From a checkpoint of a small transformer trained on Wikipedia.
Size: 26 layers, width 512, 8 heads of 64, MLP 1344 SwiGLU, vocabulary 8192, 89.4M parameters.
Architecture: RMSNorm before each block, rotary positions, no biases in attention or MLP, untied embeddings.
Training: a variant of Adam for these matrices, 1605M tokens.
MLP neurons of a small language model. Each row is named by its layer, matrix (down: output weights) and neuron, and shows model dimensions 341-511. Each number is 128 + 24 x the weight over its row's rms, rounded and kept within 0 to 255. Numbers have three digits each. A neuron's up and down rows have the sign that makes its largest values positive.
A block is one neuron, or neurons of one layer that tend to fire together. Before each block is what it responds to, as a language model described it from the Wikipedia text at the highest values.

Responds to: Final word pieces that complete an adjective before a noun, especially in film reviews, e.g. entert-aining, emot-ional, humanitar-ian, trib-al.
L18.down299:109144117149133105215139125143116125106121098141108091084142080142120100121102154104131152124071142124162126120116130127133130117120141142128095117108105113159109171122106102109100108107117143093103124165155141130133134124076170108115112130159156146137071127096084129140135134109094133119107078153103136094114125112166139103146150100150145114157160138145149151120191126131187102119120124156090119089101099135125131149110123116132109151153136095117119192142102142176148142148128152173129114135131151160153123120105
L18.down463:112172140109093116149176123112138130108115122123117131183131103149145135113152146120146122103120124076151111157126138117107115078099110123108154145121166116128113184112137100168157148076149133090110128136120147146077105151122119117141113112137141145098162118128118150128149116143128132082138151132107115140138176109095126106125123124182094108173160126068168077155128117101131082120157129111158107168141124153137166170137156080137132138148127127125135152102108156185155152139128119126115186160139158116112116142120
L18.down531:106165126132165146180107173145161149156120147125112137151158129134130171126141121111113130117126149139123145101147142123112127088083124083124116117108148155120122148118170108132138134105121121093100117134194152137086086117125136150116151100100124144092109132128152119136129132181105162137168076163095164092124098087106100102106140106080138151134134136105066138122101125159112131152109114123134165133122118115098165180125144122167106142144093092141126103130127178134132115145133113155162143118164146108146142139110
L18.down1302:130111132068165116255127139138122103104156149128124130128122106146138083150164120106142146158118107121117160084149134100106119108125149083118123127132128090115132185141147077121108144116126126089075128154129153172115093106144139133134129073135132136130137093079143132145103171118112130096140100151132133084125116134131138096084093148136158133151153113121141109132130079136096122119135164170122113112100103127093158175142125113129125121146141091135130108123181146155130110120087088152152180143188148158165136098142

Responds to: Suffix or middle pieces finishing the first word of a heading or line, chiefly "ical" in "==Critical reception==", plus Chemical, Historical, Both; also "both".
L10.down169:151121143116106130129116124131158142165151146165109139143145102126131129140091088120158067196124106078169181106143136115133077146127124132165145103169137096113190156128172146115108150070100101159177187122153142102137122148129159129131138122136082109090064188133139168123126150119152155125148153116139134125129097134103124169080117150107124168125145097091106144125128154145108134100075101091138073107116109105138120159157115106133125137128117136113173173116142136108142124138117111154145111126143175101110162149147
L10.down653:132122142074099160084152112119105144133105123119137125121147161141117118143171163124062147126136136065090108101099116103128117120129129086135130164086163123126144107126127113110114126093148117105147121145101127146129172168147113097145124145156149164108090109124151114137102148167136099160174089119109164097103133094088125145161081156091124121130120126153086156095172156135163142122146132123107138152092134165095122124098142138169136074158115110147112161138142133194090153156091096135157140118090152145132148075129
L10.down1048:092180082151160120129152090175143127138131140103142170097121169145123172132130145099140173136095080120155111153117133102140090140152110100073117152121112121096121122114133121129117110163157128093116092131146144191150134124102089115100129100116124128146096134108095090151132148113094118125082109117147159132132112150118082110145111098135153184138115114136141160128119151159125142130100061163155167139109157132106080146125140125150101089114114150147136123151121107132126127100129105117141145132082142106178114098145
L10.down1251:118084120102114132079105111170182131141101121105155144149114112139111107109158145144121167114121140095111106156152152130198166101116103067129133118142128152161158113111133118069134135128156122088105135126110139105123160119102100187107129145135135109141117188128136125139128135131105095108121141126116162097076111144126124157139135102134124110142104121133153164128124125157106145140110156151101123100122098143119143147101134101134129126104130159139147121151126098199106107139124107130175092136174125086109166091163

Responds to: Tokens that finish a fixed phrase or word in templated text: census "made up of", stat-table "Passing yards", "4 points", mid-word pieces like "Relig".
L18.down210:172107144143176097152122110117101133146122144126110109130140107155154124112139105165175164135130101100105094179117136132185154109138153180145166110144184120178149117147123168140126129164170140105168136093149194125102135141157137142142159132112088084131165132115138098116167127105137149105078130110150118151172100162120148100127143155120107150123121143130157151123133149132138122121127116133137130139138106160153147133133142100136112117132115101120153104105116068108064116138120152109130095144149101100145122181147
L18.down411:105137102110111131172098158121150160142134159098126098118077091157166162119116127177105100104136131123135136135158141108131188111138164132153159133130164120120155087151124128124114115113177156080132078171144100106103135132147126132165151138129114151125136108111075109091108077079093090125115154143122128090140100182144161117166130108126112156146163134095096136147123201129125104159128107157131105144136150160150096111109162116112156135122142149140126123102170106108125088147071162120130121108139139091116119114136
L18.down1078:127115135159132116160157129094061160112141128163119135175106087119126121132110111135152145184160122092088145129120098188141135111141125154095116155143135133124148135163148103135066149130146150140102174122133125088137112126110157140124106095141162134171123149141140128160104124142153118128161097104132168113090156152110148112145112165138094130126113115110119091131133117110130144165111122174132107103167134161147111097086114126173130133096152129105084136150118099146145123100121123136179123130185122135144131111169
L18.down1103:141121094166134155174154103125126088144131224144113114111131122059094138128102095114122154178136118109123162156155130138127113139158140168122123125158192079104136141130144124115147159150140096130128164133134111101174136143112093141162141101106164146153128126139135122106130091142163148153137157123183132113158138143108139101146119086127122101097107154107095133124153094123137123126142112096146123150088137120120113139116122139157126122115144154122141121116110102172130127125145120150119136140146151103131116149137

Responds to: Pronouns and generic head nouns, often starting a clause, such as sentence-initial It, the one in everyone or no one, everything, way, and man.
L18.down583:098165122133135090089150107098166130155155114112072122128084130175111120147118126112098178115137112151145126169176137139145151150141100145114127083092122139137118070111168107178121111097137082142127128137125088146144123130152134119138122124136133169144145117130108120123143160091177134184128119112137194126090164152102134095120140126118139116171124134150179135158144171144133097150121129095149162109139127160082125118103125171157084114083111140105088136154146112157147146121123155148177109117145115104126149102116
L18.down627:105142123164124110047124119134148162116090142154095090139144146097082126147105092117109116094114106190121122155118147154154176145155104136167129145135126121115164131131154129137124132136138087118136133134095156095149087173103141124125148114104158143127115113147172130101084130145138156174084106078152095091138154103129068110149127138104134108157087109163136148127167104127107155145122116154111131152151133177095176122109124173128134124131133102150142107105148094154109142133164113143162120124113104136148114154103
L18.down863:102163103157105145178178117152117111136107120130115122135162138106149173133140098159131082151140136173159129116132165107126101116095149158099100118113127152117152109123148164128102134163082105125146114135121132133138102149099133112146099143166112136121111064123135149121158130135135152127130138135080096131086111151180130110098104126159118166141153132168127130135147137116167123128135066131131088136083134100147127118113122100109119122149165149071125123125121133119169114120148153112150120115098119088130110109102
L18.down1244:125135134132123106152146085108112089163128100180107124155119132147103104150142135167167119132105139142147127135104123153144114125153150130099096132116088162123124121126151127132150149131116131130137135082147128116120112163155144099090113125100113126145131128099150121136107144150103083168170045102158145151129162154125111157147111100161133160119108116097155108127150155148109132132117133111091163144152099084144172129128123146130137134160135142104110146107119127162156138160098140096156157124105113164093133127147

Responds to: Opening word pieces of multi-token proper names, mostly Man (Manor, Manuel, Manila), also Per(th), Kon(ami), con(vention), often in Wikipedia tables.
L10.down417:132142097170099139078104124153179122124125119130125113141130119172134115115119122137146168113113076141161136128160167167157159138120166107121116161118148119136088112112123089131105120127099176142118119073168075134149163141150124095144142130135169134126117124158146150128178153125131099153156167101105128157135140111074119142120063111121099144156168168117140120120109109139156155139096118130133092143094089094127123168131132132124115084118128114116157154119093161179125096158130119139147115141181127170133146092116
L10.down637:113084141147116147143141137168100137109135101132151138064105116157112175101120087089127126099130133128102106150142162096108156122110169110142129153107131145143104173133112118097131139107087190143133115125153164162121144117081137117135131102135170113149133085188141122111122096147149137091129162141139079099127135113109141137146139137143156111118123164119131111151149141129137108212184116112149155157148149087080123130135122141141090152112123128141082088090135146152104159126126151093144096081114088157142129108099
L10.down793:126121133096077120189093110143135127106153154121152145131083119106124080147133119146128128134164090127133135134123146097118160141118127146191137182119097108169141130139141145117161112107114134123187103139110144160173115128177184118165133116127098124138078123119123098120160119112116157140121131132172163139129163086142119113092134122133158084132136118110140112116104104104158138114134132133107108175133172114073109143088150132119113133127097116130123098116110121077117126151140124084089154131159077114150135120123
L10.down1183:140103143102147112060158149127138148116116145107157135110107114117131149145147154146075174136150133135121137162125101125120147168106119149162152111107142119137120112115157141135162103127114135180161142090151109139164093106116141173145108124142103108160099140101110122188104140122148136119121136142097182146117148160114142109227156144147123115116113117154121119097139098134101148166147118130143120112127135114128155125093137115145103127123112097149097136133095128160141091149136115086107136147128125106134157119126

Responds to: Adjective-like modifiers or word-final pieces completing a modifier before a noun, such as economic growth, architectural heritage, emotional film, and name endings like Littin.
L11.down840:141109078140113119120110122161181150149153144127110118145109131104141130144124124155125129124098105162120169120150167111125121122115140087145154110125116099123139140101103121121113122098179115132180081156105147157141120116118114130115085100141106098140108129110141173153117138128150141138120119151123116103141092124139160125109122090131141143141092126156165155158137160104119104161127144159131154103157136134117141159152141093107108104145145137119134100134103121216135124140165120112128118109104109113159092135147